Weights of a small GPT-style language model, trained from scratch on English Wikipedia.
Size: 3 heads of 64, vocabulary 2048.
Training: a variant of Muon for these matrices, 599M tokens, 4571 steps.
MLP neurons of a small language model. Each row is named by its layer, matrix (up: input weights; down: output weights) and neuron, and shows model dimensions 64-319. Each number is 128 + 32 x the weight over its row's rms, rounded and kept within 0 to 255. Numbers have three digits each.
Before each neuron's rows, "fires in" lists the words (lower case) most often at its 100 highest values on Wikipedia text that the model never trained on.

fires in: "at", "from", "by", "on"
L6.up693:173159103118130104164110176127130149125111119154109092109111074156092122115159124124093140124074085164191090185138071114135117078154144125136114087230095074103119131123126123099173148120156160147131129183157185099127115128129136166183165124127173110099120100124135087161125166115125114160118147076109164115088167125135120075144140123091093193135103145109038154171110134127191106091112140079143145147132156118089145120151162178152137136115175127065121148147184133123082144127114142133124130139126166057134123116070149130135133115185153141101093121071065123098110113154127169143185167153107152162110103092162145141167159166173106096076098141108184113123110129171172143144196107184079147173107096138103134093134121107116181126153115175157145080166141181148152101096155137
L6.down693:115161153088125130151119138149120101158144157145159128132128186134093150160161144125097086108147130124127166091058168089104135131069145080134131179043127126188074088105153169143118124085102088142124119091133091170114125143200129131057201121096143126142143142123163132148137142081152200108121149096125091150130146106083118131157114221177102095113157125078201083126084083077092156149100166133152158076120091138181131126116090090123042095124145149115170074106061130144121129151122124124085080136135094117098143171159126135120108100092105167149157167115105102160125106161104081154109126146112087134138113095150144085100204142079080144161115141174121107119102096138078081098074158118130098089081169089137127156200111167127152121141138154135104158146075158106122124086044114

fires in: "of", "different", "some", "notable", "and", "many"
L4.up440:116172132112195110145123164212137115080094082120113113098168157151131123156172154145137155166149088103115085153097121163147167081085114138151038158148151093098097105124182182134169167093094096105072101166136142067167147063121116144112072141115148101158133085139166138190141104137070132099192144178046114089137131108088143089120086141133117110160115092133070111125133068154141139138093170148133108153098128090165131083105032105175090125142125212133103128129135127113146077139090098135142137093126195122132157179117140131120195068103216095143184125085121105129079098092167107136107108120106123145114092139152113125111101121141081116117153090100164158117130138129088130136100104149167158138180159173147145096011215146153181147090131132160128099141130153155100132113160113
L4.down440:189085137138080109116150119067153087083148114087150161204111130089101110155074062110121116135176066115105182075128139140134129099198154074178139164052181159144147122155106172139166132145105107164188136114090164120161116118116146153092155101118135135109180205086124082114170224175158140139092208135104146155166113109096107115136181092089109171074098130167158116123068160152097183136164129082107085104090117107110140157133145097156157163159094109097078123050192154136104179143143124123120156122138129097053077114113131106169105124126112139103085171191104100107181145166133151121168125132131083108113102137141091154179182119087190129086073127185130135079117130141118126142145113118130118144113073108131072186179107096172081107151125106091082071134195129105162151175080116

fires in: "from", "n"
L2.up1177:165154161204177055116091180100187133113084195164113072129138197121142130141154099152157139165154124119149128141108149099097082101126158161118153149087128133113129185106135090105127123118158153112157091087144082104176105139139158109100099140059093082200138128141132100103174147150102166058124157155129061081145084142157169107105146153136085102132128091147106084148128103153139147106154169138126138113076116180125118127126155081061121115089191128141153119086141068151132133147133135140150120099116142170129125152102093138092160142141082188078125092146062121116123100121122093130154157106124060121153116140161115220146132094124113168099148092118192097162137104189088146091150096114155095123176122096178112174178107132130108162216134118152106080118090142150146086158072072
L2.down1177:150105138194104065144068153075196108126157126181099149132142162085069137115063130150152141098139170140111187150171086096099141141125120090107084154076106151121117149110146110116137091125075162118098177129159118121123115138075091170146189188130109086106099160149099052111062129127107154130070106139144117107147068161109156134147137188134132083129123121165153139069122074221153152079143209192153137085084102136171070096074122154129088155157146123158179120092147086153107134100179137137176163147173067130118102113092095122090144112140155143082128110189127130078097107111152139135199143086110145136117116089189148176163214109150108170134119053116151098123156093143148071138103105141160111135128144080201142112193149135158081103185101199133086170180148219142128149103104143

fires in: "as", "the"
L6.up222:166109141129147136099140110103157128131090104175053106158080186136145121137118122092132136105088119110172096113196131107123089167106138103150168096162179142017103128107123113110125110094141150194137168068151161148123120122153184062100095108132113131094107191189108149117139166127150165113090084129134159146076075146131053140153110070141181200118050121084132191153134191201121108109195113133193079085090123157126140146121109140120111097167148142144131078097081164177128132184104107116174163124176126084104168103147106115123140090122097128130125143131177135125159105115198099177106179167104135122166112131106166157126140148136131128117102190150116105095087130142139052110191144110159122180139141101189131108148127141137098107155139095122122152187100126148073127097150140
L6.down222:086112114158159158160118122169130186119170136141103148177147127139188049110211125166095206144131114149166112144160087134090134102098135086132131136119077113145138131121130124122086112132115089119113117125131186113143132139126107093137084084186166126055118149149127139091099108157110132098099112121121155115142115117099093133164076123116175161111122145158129074042123122167075152113139112127147133154100125104071100109061060130118112146147160121153119172146163088128096169175106149121149087127127127120180169151204150097138142155158071119137134128159165105116084095122095094101077130138168098144075141166099168091144110134167136168089093132120127156108100138077137072082126151169146124134166115175131196126182141135100177141157154135168141119164110075130108155132086074

fires in: "a", "well", "some", "very", "are", "such"
L4.up1360:132172094136174122130161088195146043140095150215092132190120167155119108129085133054114110187077117083147174113153127100178116098123165145155115120140137170148139079118104096170164162128132107139112090039107162154112106144184122108138173150114063128150118118105151150182115103141100099139070111193120067132136143127114115144084152165178148124145127143143052167104124077100164222102075160123059201118106079131133132126056106107121169097137149184116132102086170135143167145175077156141110144139108145135178107133173097191164125141105099095116155129076112184160159112166144140133094112119088117144136126108161097143165077114128111151152050087127171126138195129148098116044169088150126124142102115155134116145070100081097112161117094113146108154152156174110152095099133120
L4.down1360:114114161145179166160138134090108109131142124105131136111147141192178085169211116139067173146115162166081105103129151129093141142121122059160104128168130099092116200195108117120092171132172171144065134122117140129091184115082071088060104099168129112120122155126045129107103109176066142113088100115171126110152142160127103136107132092134140171138140144114142117142118140111117140111091161102163134167087087097131090190195140111120118142135140127155154206095108125138048150107159145125121112173141085093175152145120095179095046145123115119167117135117123212089128123125102177089150146154084126171197067111155032131108108158095121134141156138130082101128126160122155185159129134122092091121091105125163102120088141148207112135111117173106175123108126135121139071109117111

fires in: "of", "three", "among", "two"
L4.up1106:145096110150100137178095204163168122143097076122153187187134092150146132128106113175149130161113151149150110129122134175155190112147144141184140170129114148132170156156063082118186091086125128119110143110104089082183119119091051139111140136156133159145161184164091099166137159115111113192097171163160126109157114139143083141114133103106107162155118120119157121126136126142159094097144225119116101109077151117117080122092101122106136157124132169108107106159139110118107094086111120067140199102169096165117146151111140116179114068152090094128172071147122092124188115131148167125143108162179129093185112159160133136158134138088129063107154164168139151129120092081081086141159154109200100102110170114127127134101143150176117044171174143183072172118134207150114126140094136
L4.down1106:194122162126158117131103027053095146093180096146158098193112096109138205094132143112107094141188173107149147147094107101179172191136101121133117119103083091070153094174112117093133100171145157114100101207125092104074160164086130081143170089196143130100089085123087052147124105110118096153125086119097144144131127181117104112098115160117155159143111117089093121125186123149118120070068147142106112165112140102107114169125077126148119167155148086063112156143150130140102154143154155067089115110061142138120132099116152129084116130137122144146096162149103070109136186119146170097149191143115184144128143158106184140083133098164070130149168059125167154115110155168156187107135149171141158103167090109117129093147123153151165115105144073143140096137087071116104085043136146

fires in: "after", "on", "under", "during", "since", "following"
L2.up883:088080137094075159096150121114210194145133142125143154122112053147153147118140148119075132152153108117156153094121161145164135109122121125120101129128082168139094129089058159176087099086165102090125147113114161137111151114088105173172108110124139078102125095120118135143120144109164164121133114075107099116082154112159118139179169164099113111173076061158075156149114105108127113116181160166132131126198130147085071133094121177111061127166095080119163111105126138172073136186097102154138156120097127147119092105077055135088153109121182090161076092106135073122085114102118093092133104119153151047158184102111169128150153163099169147173064094144095158150119122105133126113147146099155152173141123116125158121148128121121155179131101100116075155161210078104140121099094117
L2.down883:151102085152082169151130102120220113129164054178135129202125081143073169143150119130103153090109083131193106129083138125079082176151115150084139119131112160144098103074107129139122101138116140187029135145115075145108111116067124104107111199196092176171128144104118183108172173136113175144131132185124059122088144124162128140118162110139148132122119093080079176087152155151137089157057140107149124119142129066122108175138107170143104131094149144078102156158139140102127084124156140115127169161127084191130136141135171118154107090128133161109068124089156114163162158146074177113188154091154159147130126128149132070133169165155079088105092087136153126118187111129158145172109134163132170076132139108149169038085141109125113159110127161110131115099084119158153128121128144

fires in: "to", "a", "with", "in", "new", "after"
L6.up376:179121120090164123134134171167139097080135134135116140125137090141094118152162151176120092139151102115166094112164135106115155191099082121122089190192166113057136082118077130148154168151151135149127135176096127169206090113166142048085173108100124152110072151131082122178122149134117171131135133195155064135174156089152080172126156072101140148051073114100165134088138147162184123126134085200134108155062089187104161135142112110123140131086132117074123095078148138185117083112155087152135166158059145083157129125125114145126084154126083106156144121159070152090124090142118090100213136094093115147138097048098177158103153079169140098140097120101162169111123108102144116156141142093094133143106129119101130115186113188138061097087146086107127115109124157065142110132121168
L6.down376:203000175140123118093095139087114131062145061150092108106124088124088151135130108188091086144128122152114129124141158154134168107094101194074159137108126149114080108097128071188107126145064072153119141113165104129110155128102138140124093137144129143143123112188106112128157121092160163150123136158131166172131098091067154135095112135133119096105135121142183085119070151154129081072138165135104155101101162087180110134113114105156115110158140146142070108078176098163150096159146137090131141165173243108128149109146147130096161110138113132101123151113126111133075128129107140070152113152153150169077142099129169113127149171146142146061149131176201123127118118104090045195064171105088083143119170133147140102145151122123177148137131200131138141091156119165214097150076098

fires in: "this", "that", "the", "following"
L6.up1526:173095107121125084131070129148159079127126085120112180131110138111150084089143190142139133113135084104086148099120122110082043172178148183126201151187119152092111146165119127179093126075108135125074180095127136120120071082116120083063090109181128144151148134126147110084105143120116122106052070089087158116120160145118102126090115104140122134144115085082181099199174107144178156090110155201136141141112159086165153135098109088173160123139147125144129132095143160109088164140103174198106115158176170120134137144203094157136073159124086132177133108126124082172082109116108167129126152088128139160194136184093136120165117155171177159060126147124136144145099143169177213122145080082156135131109160103135121163107095143144094121164161157104101127185162129136084129117126138
L6.down1526:153136198090109114098186162085088122090105214134117121150139145153135132182107090135079127094085105120138118174047118139072102171189109073109085122102152116141084157134116086138116105112112085166119138104113124092167146169143162059073146098165151100156121158096101108104086088137173168080131127169109126041159118078156131134078097132169134138135162150120114120090153128142130129046122124087106152129197114152150116138178131137128131055095146194140103126161129152110119112107085126160096136122166074123104155167176175128147142165144153088178164134189128067099205146117131124169133113126064080070168115137122122150159157130152088129152101141134121122171246085118128121148064143129135137138095132103141208131173122196075142113141153100123145088107122107138122173148130113

fires in: "also", "as", "considered", "often", "his"
L4.up472:181147078167195114144131121112131180163100134101071135113110128098130145137176112135105129158028124129118150160131149121144166154122173154112144119174120142096130180133107145146116165137171091124096143152153081092174075142135094144119076156125109125097133153109165071104140126106136156167131137056113117130090109119123115140204104166055158142092136117112154108108087152129145087096156115167149144113129078107112102115152164104153081080122188102124097134167113116154115165167143127073113214153161133114126136117170148159110143145077121134145182140137164127127160118147130067155116110121111099097154158100118090125170094174120112152100109141100064135132108103162169132140172097137196097106186136127114176095160161113099065092146171146106141072076162149133094043171078181
L4.down472:123142056173126132114123121095139148090120083113138157118129127081165110082083190125068144110086087156161131135125151135171143130111111158128147093096144090189141143086123165092157135139135067157147158130119124095204135132147205103070124151144052076094116125152082095088155130107153141169143126100159162152138099068157103098162104074100126146072140165107159108087096113155124106118166182098164144122117094104156108138145158112158126162069162096092144133138154096166083109141156105113082183095099125124154115157138174098175116170135046132186197175108148115118200082103154129133108145143152143152166122089145185092112096176135122154194143101127112185055136105134140151145120124221199139081152198112170136127176143125079116060123125140149103084175126113108133139083189111

fires in: "of", "in", "at", "on", "for"
L2.up1350:162083149116107139172113072107090129194156111130117166094103089163133108093143086104154095087125121110133122181153181097112169090164137145099139105159139144132099114095126101093177180074125145135081134203120165104165130106155094128117113108123159106091145130099136183155120142123153105152168097138070100106161142090140141109051125105097143138151111157170088099042106099144141174134110166117127143136147173118126132103149134126112126126127097112106135163107162078119133151144130131178140143082081103089145135077132160138183103195165103182144152183132167109111132129115130131120204103093126116119167094099109180115155144156170119151095061111208162129141153152120171112158138074129101119206096114090175170163134089206114178117138134083162164118150103122106148076159106144
L2.down1350:103091120122126152120092134200167157114120120090104121178141182119118140108048159174124165109105127170136103121072154180146127116107118178072119146161153118091146190118107090133123166131144067150116139104166100146088092152103156122136134158155080180106164120144127161150144157137099126142121143127146185174158125197097079068145166105123138163114118123109144130167160014120108103097141152133094083157117184130106140154080126082133134117126126089119128175177168136116097142111163149082092101127146126121089117165150154207145092109150177046133138125082094108080121116105146072141083165119083140122141139134068098098119132136217079108195193102157109129145124144103119141190101174142143184083113149170118100091167150155111114092088147116138129164153157063142133138076104085

fires in: "to", "not", "a", "in", "as", "so"
L6.up1412:142145075168120169127089109079111131134152059148117112149110087172138129117067215059100098154164037153154128105098130072123163132076110135156168168136084155057105141133098109138162117199141114174195119105143083145150079155183125081097081156093018132137189136114136151174081107104118122159110088097110148128138135144144100086207134076124135047178138108106089138115127143164081111092054171150113141130089116118185087158149145138135092104103137069108124129089130151120107111093124144181129145109158117084106109099138158095127139111122062107146146118135155101111104113106153102103100154116137067174096198123140170147184109126089150129080142128095138169121109143173130146154185176133122127085152090152102134108188162126146171129142169214117132111116087183103161025153131144
L6.down1412:149152104148125138178141080112112121110113088133134066081158185107090120164134166053119129082095131146164092051136111105082125157112149184102136181124034130131091177168108098120168081131139105134060136087118112115130051121128077101116101171129105134100073088134153101113148087090086171097131142127196118147174142092132127125130136141191131165086085126118054111053136123158108121085127173094150111195099114091122136144146141084125161126082123107098126158089116147162113173134085115139103140156104128090174183077145157114067106139114073106173155200115115101148132097131177154108139159098066106119106178132142104088101109125103137141184125138123147158155160148152148117180114087109160120099144130128133169126094156146097152158163090177138137137190146171125154121130109120

fires in: "the", "his", "no", "her", "only"
L2.up1243:108130103101198091129136081045143167128106116187193115162079119139151106070099143084139108094126132091147152089174149120129112123140142144173122150165110139077072113121191126119185187131202154103084174140111173101104192195111172062167197129131131145138121190086108129105121166081163132117159175148146098089149088103139153128102119153063159187085131140109107133160156085148145104094130132159124120120105017125136125165173150129168170108109091065058086131086096170176121116147102113120138111164136131105179097103127158133071144159119131115108146073139132126139131139126125221112092118199163168157132146189084102152105132096161125089143133142111145147131115181095110096108148092159152072090129111170157128129156114118159130151125130104164161106171074137091120101131152085
L2.down1243:176158160154129065180157173112109120162116163095107149154109105136151126177144121138144103191139090143145147127139121129137169043123148096160097077098152132152128146080077135050191112112074112118127153115132141215190116037156086127131151136094158150149137160171100134167088100079170173130160125132134148167143153101113109112137115116130103115140085116087155108079138172119150127132106119169140110152146139144124090157181127174157105125182173093115186120217150124173070110121163118124081114031071159104144098080126094119130119098151075162131134141145099175176121147157118139102137168142130196156159117102121119126102146085075147136125112192078134169122151148137176164096162119082153121090124147085143076133107122115066181150169144106084168141091107167144128072141143142

fires in: "from", "california"
L2.up1209:122090161121141097134107099100103159119089202125102112122144165112135130129142172187151136086127130121144122130090084130103097137153104218105170104064065100166172104150080164125088179108127137166111115122121158065097095136107130139117129131145165111140155125137129114156179065129073092115109089127118126127117114118057184128107099134115102092101123095162116146142138085167201141079116164189082103127167147158122142180154151102130156145154152115162140187119194061047115102173197114178117179088143164164134140128125057147137117147117181092087109091153064097171090131098142138134153176135123124096116082102109124069137153163180149153153115109129129184089070117150118153112123157155104154109119145149135117134171137150130088100144126054153059130135119096175165146118089113
L2.down1209:082102075124119147074115155048203123147167100133088215109095141105073130042078064120143127103120134175105128194132143128121143150111127062179124110101169081102174090110086121116115079164107145163134131154090074135090092235069152119032122137166057151064128110168119068107148143106173143144128064162075143080135102108169117136167141117098111163110145074128126141087142107201176141116100117141135090116129143112145128116138131155084167169160154128113101150093185097147125135154138168123143111138174122088110126097151123085158119081115113192136165129093116086120057140089109202109158159142132113167115143191136188136161121159050100133097166140128116139161135128130208121104148125161178085070109125075165104115159121113105140171170127135184170116089128152141098120118123139

fires in: "six", "or", "addition", "two", "three", "well"
L4.up942:103085138054132115123231160131133155119109148203087155129120120120101122145086135120176103147142125091156113109088165130129153152110194073117062136157034090140112127167120088151145108116173130150117134134104172159135103088191151121186161135121117093125156155116122154125102141134126021152129128170127101109117129113164104147151103129120109105108090104106118147150207131136136131162085141119095115123039134147219063156103139121084134152120140143114164177154147097132158096085106145161093109129127168148087103126097126134119163094137150121214135129134169114134149121128055143119106072129116132154109231148152089108158155105139124087126125180143139144153139158129079144114150111092179122092112131078135143180123172151146145148131126098134118155123143182117096108129173148
L4.down942:146140101103143129099168095131144160120141112125134133146163135130117154147149076137077094147105070157102078137170130131128132167210140130173120167113150077086190061145165136113101161180084146059118089150136049113163110135101142097136137218175077106175116134159119083116088143112120151152183115139084135114144136174108163093084166059130109117113157151114096071140058082071099119073129092111123114120159147115086130094122091156132115188137120155142150152165082077118149149121130118143154161107108144101158111137104084157103083172173134133067133099137140101088123175177133099128167122078086146101130135204105130063062096144176150217080139174134150150141133118140150120141153131151130130135174094146108141109110084098099112095146127130113069130137099144176165212108153171

fires in: "the", "that", "this", "season"
L4.up682:169180149092119086161122137106118068166119158088132107119080125121152099140157123128166133122067205133098165113090115122060103090143203135197080112119133112104128169176107116216101099115153119150088145121170116105147097110128101159120079066120096156135116146100134119147170135106113191130183139095141146093173172104152109081157174063145131112164118158099172106155118167101065167110073141124137098120134154162120119137092088156170102170137106116105118091143150105125093113111138124173098156140141141082063131137187129151134100165170106110099141137145134105112106115112110166103127095094076186125146142122126103149125121118068129154147158183113137093151180178117110169093131094159153096138083107144121132097134108133171107124127106156095122122140193134060119122152176133
L4.down682:163163131107121089106112186151140088095131073131138170160089114112161114135100113149084101130137145166144177118138128083126083175125068181109134103136119174194119121152131066103150107137130118161130151179146066072117113102122121163091108150144134096103176148150098100130101140136100181148120177137108151148118157114061147134107121116172180120163136064132143125110113144101178113181105144142093106131134081177153127088169118129152124115093082153109148112165134109132084105112115135147157071168165135145106108121141106219159113143070088150115103078093177163158197071043117131056176182132126084135115144109123141157171159134159132105150148181145126161144163145124138155117041091052159160143136101115102101157125098157092187096110073064181159135158154151168132154038137095

fires in: "to", "of", "in", "for", "with"
L2.up1480:146085132193159174176132102103122110078146110128124109110112115178098185127067163103141097139180161149078152134161123149165108115150140114140107160145104067120157091106110135128102123087179081179121067106116169157128094107134070112144162116074153158103174131106149085161155100157144089208156064124160149181133129049094147154182131107163114113143163098149122120080119121168163136080086152095086145155111174147096113111151123155142136133104134122096101118084135060118036105115220098147125115077115125149156070122166124128108124128138137107149056154110141139125139114138111134122114119145101145081134071132052151125115171072083078137086074118136139198091123150082111152092115176133100088146059133104116151117051209168073119128175134116133113050109176142160115143117098166
L2.down1480:134130128143094117107107113170188103134115127160111111045157095162150065085083119203142162167119152149151123121108115031158179154124108194071116121121138107101092100180156126161141115118136093138145154110143101128079152129125148159115122093172144097090047183168127150110114099074079112081115138126119123163169130161080143155161132128156127120147114195163119099123141157161124082166097137112138092102114141118103151210083102092164125127189122159119141135173132114201114095156128114102127159185126107133105101138110147088166111138152148163152173114087159111114142087099091159128151177185109080113128133062166126148157107155182111163174139151132159059127176161102168115140088111144167143139155142188138058062128147157155091053003146137123124135147133137104170146117143118

fires in: "of", "a", "in", "the", "as"
L2.up512:130156147102115077173163119179110156113159148066095138121164138135123120135106154115124124157125031121092150115134134114122176098131146132138130183111173104124166159077132084101122195091104083133157167086151212137116160135136100135175175122052135141091127118117119134105114132119092164181151107154099127166104109129077132081104115101102120098130165097120096145101122088148172155190127057154124178125142150144135086136201140173167108107123114127163101132124100133140119067102118096090139123142136169169125127118113055111219112074170135161143086067103152099122121084153177171084098114181134154054142158088124137096101109109085133142078152095116159183169181148081069147157116103072081144138090074112225107168099116079133085121119104167118122095144152072142115110091098164
L2.down512:206048127200094150074048114117115118148127147170113133147159128130143143098112175103115114170126184153203098102102217055087145128076098116130139097177079155136121134156162116156127129136131158128103139121127124149097124146122114144176105167138133114140155128146138110162086131176121131153170122090122071100128168151125106180181091094173112152154072128117105116122077113160084142110135153124134125110116156109094141130069090127185107120165112104171119206131122080153136159131185114144132167183141105087160134089165157205058148066156148141161089155163141105139188103149151195121134142120085091192200148149157074117157103164196063116140103178132114112137145157132127116157175113136153147131134126134104123149139108151138119121108148093136122138114154171139156142091143094

fires in: "to", "in", "his", "a", "he"
L4.up1113:082110090126187153170163148120104122119172121107080114135129093149120103144111128119107053238179116112139134182128145102117112147086161101132152158134154171157147146074127124186056141161146097038109146063096147143116184134123183115098147093163128112099164130084192094104112084169100125114110099081182162111073110134089087105122144124187096093149163181161122123120152142145156084111106124133105095123130072127094092132110110148156160133111116104168127166076122068150087062096193101129100117125093184137108108119141151063149147103135088124167112119120126152086131119126159110137155139130150136125145153076129124116105127124130066133079171101113182155129156132111116130199117087095167084143127104115067140090162207140193108113136093135105139123181119144151160132126122201
L4.down1113:123155131094103160163114110201155147069147161098081140078178127150112106120102070135118168078075110123092137149140140121102166122133111135113143101140092181121157145134142099165145139196120100119114131136085102108157142116164094163144098090141204091102146133105120128111134099097126094116193178109145146106137103156163189181157133122122094097152165114079122176093104172133152155133135108063089171177126123133119136047149116126115091106053069116155139079185140136184135126085076135193071123153163132149114171107157063073161109093111080148158129038080096180110148110140184162127141093139127138113182099063136160169088109082167131182184074146089080127101178145120149111160080073142088098147160101142159125112128132072130172133168108108159128086132105118133206142119157141

fires in: "after", "since", "as", "when", "at", "under"
L4.up1128:170150133155127102202130152122108147140113170110123187177104157116125147117151188137059126087177130135103114126129130116122118050143146137132113134091165154107074104173107096161133144092150159130148104107113084139107112091069119087107133110159109147114093141130152138098205131133095123117132131126092126111091165095099110135168107146052144061090170157067110150096113097103127137185102103126176124153128096177158159107067095171159074196141083082107183236141166127129110107069129198147092160099077068108172108124053134078127174142149145085161082113114138129126154112109125116155172119139126128113146183104156118109193172123141156139115144119149088140127176102219152116123129071143115190081056136172080142150183096180148104129181133138134075125172138152098127099132119067
L4.down1128:100142030127063142086105094107111143137073099176139129200133124121126125093090107079175129167146110126164127171108108122157150206124137137122106110102086112132135193097108129195070081147173047118094120132115132088101120136140116110119130124087107155173112147141159091146119106104078153084153157109141153130104071079138149149164174108146148174126075094121066104139114127148200172145106109131096097150148054172097130111189166187187191143147121118124078099092178054154111121123110124123151126115128145172172082094118181133163104062187150079144139086134132123107145128143119107081173126068117141087111162148162191154132076149086121105110106121089158129118152090109118102116115177096204146118114141127113098080105162111100158168109181160155118167150141170108115140121161140

fires in: "at", "after", "before", "graduated"
L6.up1335:113066158124150133118173104172132119086145132089106095105137121114082069111200150112128137054141145102120070176080185163160099095105149162129178092094173182110125104134147100212144142156111116121102101124145104142072143090157086136179114133203133139060149120168126146159094202139109133121158076123152128084102133102155135113140208126188120103154095147080121161125127130140109128189195167111149135111149131106151068122122132091115124116099158145110109127146150113108086121101115084156161110094165107097168156059086133107149143123162087115156053133093024138107107131194126080109092178118095101171106167134143146121112128127130151112136134169091102130165161154148154136101159115060174121112153119112126161163137067149162081160169173134160106121137131095102134148150188097
L6.down1335:133190148114140101124132168107097181192099069118141102110132169107101103097148062078068101159116125174158182172086152164125120166163150111110151097186090176120133127055123172075192151140181150089140137109154110164094118118077210141121150113165110147143121123159135166148116116143098122156147106128147088126061189151126156130088102131166126137158088154137098196141079157108153112112120221127112141147090126185079086114140129148169110153193123164092170128144079160111105135092076181144089102171109172163125133132119124085104101123157106129152112154083133130133095145117114121104111158098145096140142100165127160076160155137149097131095138123066109101128143058112126073105137174144138155103124111077147164137172136163125143076083139084194142100182124124133159080115199129

fires in: "the", "film", "river", "theatre"
L4.up1062:139203119094118093129137121154124083136091135146133113139069202104155153179125171136072107117175137096106130146158107111142119148143146093108138136168121121053148121056145108122102161105072097191130173111150144173230195125143200120197133179115167139111099191132137080181109121110090111068075117092091098144154157098060184114095090116108128150137090142126151154095133144120171165158146153163169092096105195120122121136090117186089155131138112112079093107146162108186071136106121099100091149171123118134116064165146121119132130136192087143091140164147102129132107099151121040156126166119146119159139152164145101067153107140125141149120146101131097137120178139086174106073177167116104134141064105072096184136181105134118139140120148088078086098124134118177123177161151149
L4.down1062:141098083134158123152173171161145055135155090121110161153208026094097107117103101047098142135106045133118115145092090139151137184123092158148120098124150156110135112137171114138160092198140143094139086111141144120132156139078139095123147092135152189114146105222103156162137091142164139139131108154140160135160124122153171152108165192129090155127133183119128111088104084094173106095100123082105098191110127149147106061145108104133106103080120176150122139098119128133135169122100138103094107137139095097123109127122048066163077120202170200182139146092110110149123120144166184106173074127086156162183120118140148168040181060159123159149134160173144148157098156074094142113070144101158154122130121133172110158121150155085120171147147156176141177113156074101118047107142115

fires in: "well", "high", "such", "now", "early", "long"
L2.up145:149155211143117072086148162107139089117135103091123171156089118124098124134107141203171092123072108144106093117146163142191134138145124129158108105115119151115093106124094103126105098159117122152129152116148123128140118076116093157080133129121077101187042141155142146199144167077092154129160127117130090171135091097068128133192170135101141066139118111116097156121139152113088167120119123140107129188096094115147121173147172132108100093044153151139079203087133119127128119132087147132145188124108150135157125078189092149146148150085126129118159194162179135084158151192094127076150156152144125117136124089141130150150118119068154139135094135101123142184128130076082126091125131086133122137145089160072180151118101078092107113105183084155123108145185110133179122125112125
L2.down145:063165160104083131140156077118066152128144091140168134087114147170128090125113069138125066133135150123174107132179140157129116128131171151176132170071052107157078136085150139065177123124117088113165096195171142132136160097057095126130141152049123142150128079097168170112172174155099142166201114093134165161139141156121102165096113161125132150074145140138119154143072095164125118097101192179103151171146125060132130159176161105163166093127136106094105104158138065107119105075092151126149054164128136118156108081103186118123093107095127145132161149143153126133117179101103164075134124141124138179134159167175131126132115145155170162150102131155128119134124166061085110127155195153116131164143176155114148073106146131130129120153088101162084115078177128158123044158159149

fires in: "the", "her", "his"
L4.up917:090107147128182123159127111071114148187096150122133151127139183159141088145125147104150115158186133140098135132175094097220096093150092134169080177098086121107095129157161123130171170144130135124121051103153118134079096108106100090086151138107142109120099176091157130138113107104116140144108153115155080116098192096151156117137152123138130204130160088112179124138098068123128152093133148123084121159115138127135171101103107127246165130187122185102070105149195094099151082148061134145108169170172181120077111090094122185132079123136108125129139123114184040135096195079092156105018140140121106158091147084137156144087126091099160137127096161171112077129142099102125190152108097153108070158114083102149140153107168108022088128144157130112135082118157095160190161084123182
L4.down917:123158136041113155122088190175142093122144111116105113174183153107127115096135085176106163134087103149159150076078123131098113084241089113097095128189116126186139131150115115189198141094126146071204129096121126107127120159184136152111146044102136114100096139165132166123161151164137106066124099089088126168191147114118079096111160123122130130144108122165089137120122129160153097158143139121139116101108113149097202139148118091123122155133140091139074123132106168088082143097147097126094210106118155206124102175179116112169135143141145103244171115118146065175119114100105110172159204086152128121184121118115135102118109101155172220060111119091102127091129109167178192119180121080166125153121137105127103115146087118121131114140115062148133142092134117191092126135120133

fires in: "and", "of", "killed"
L4.up954:118120113144046097127116154195129123081155087150155132159169122124148136117134144167160107130094092080142141108171111105099143109071160150141135128221116084157180155134129136121096099070190126080143132169133135189090130132157157108138122146162106074138137145116150126120110084150152133155083140118182105153127135141159133123130085068123130232134123120070088162128079113167141168113073122134122161152096120126125111074182074130142129114172199100129104119150135176095105089119136140142129120105150090159148119056080135169142100115107183085191158145161133138127096146205146196151089100136094156096158151179158080116101122170172169190085105157108092107141152039149105125196097120122160140144112138146135177119074140181131104130087092155095134151122142188120047147109158116
L4.down954:174174183134098181130164148178101112146097124117115138136077095158107162115110125087107123157210104061112125141146128085160097132176116120087089148128121083119141048145131139137151132107093119194178144066127103093116108171079081115136169147082082175098188140126141138119167120168113123156156114140166143165145118081113125093155162115143108134121127168102112083098185156070100082118104160101159119145145120121162155127124175185150106082069097158130097162117132106078151113123165121137162124078171064139053158092144068104141122126179143149121109100162140136174114154150111108109223145152089083135146099134140138205145156069145125091113153090194153090084131163052132125155152084181121081144120099118105088149156136060152079170106124098156109080134120091204127132132160139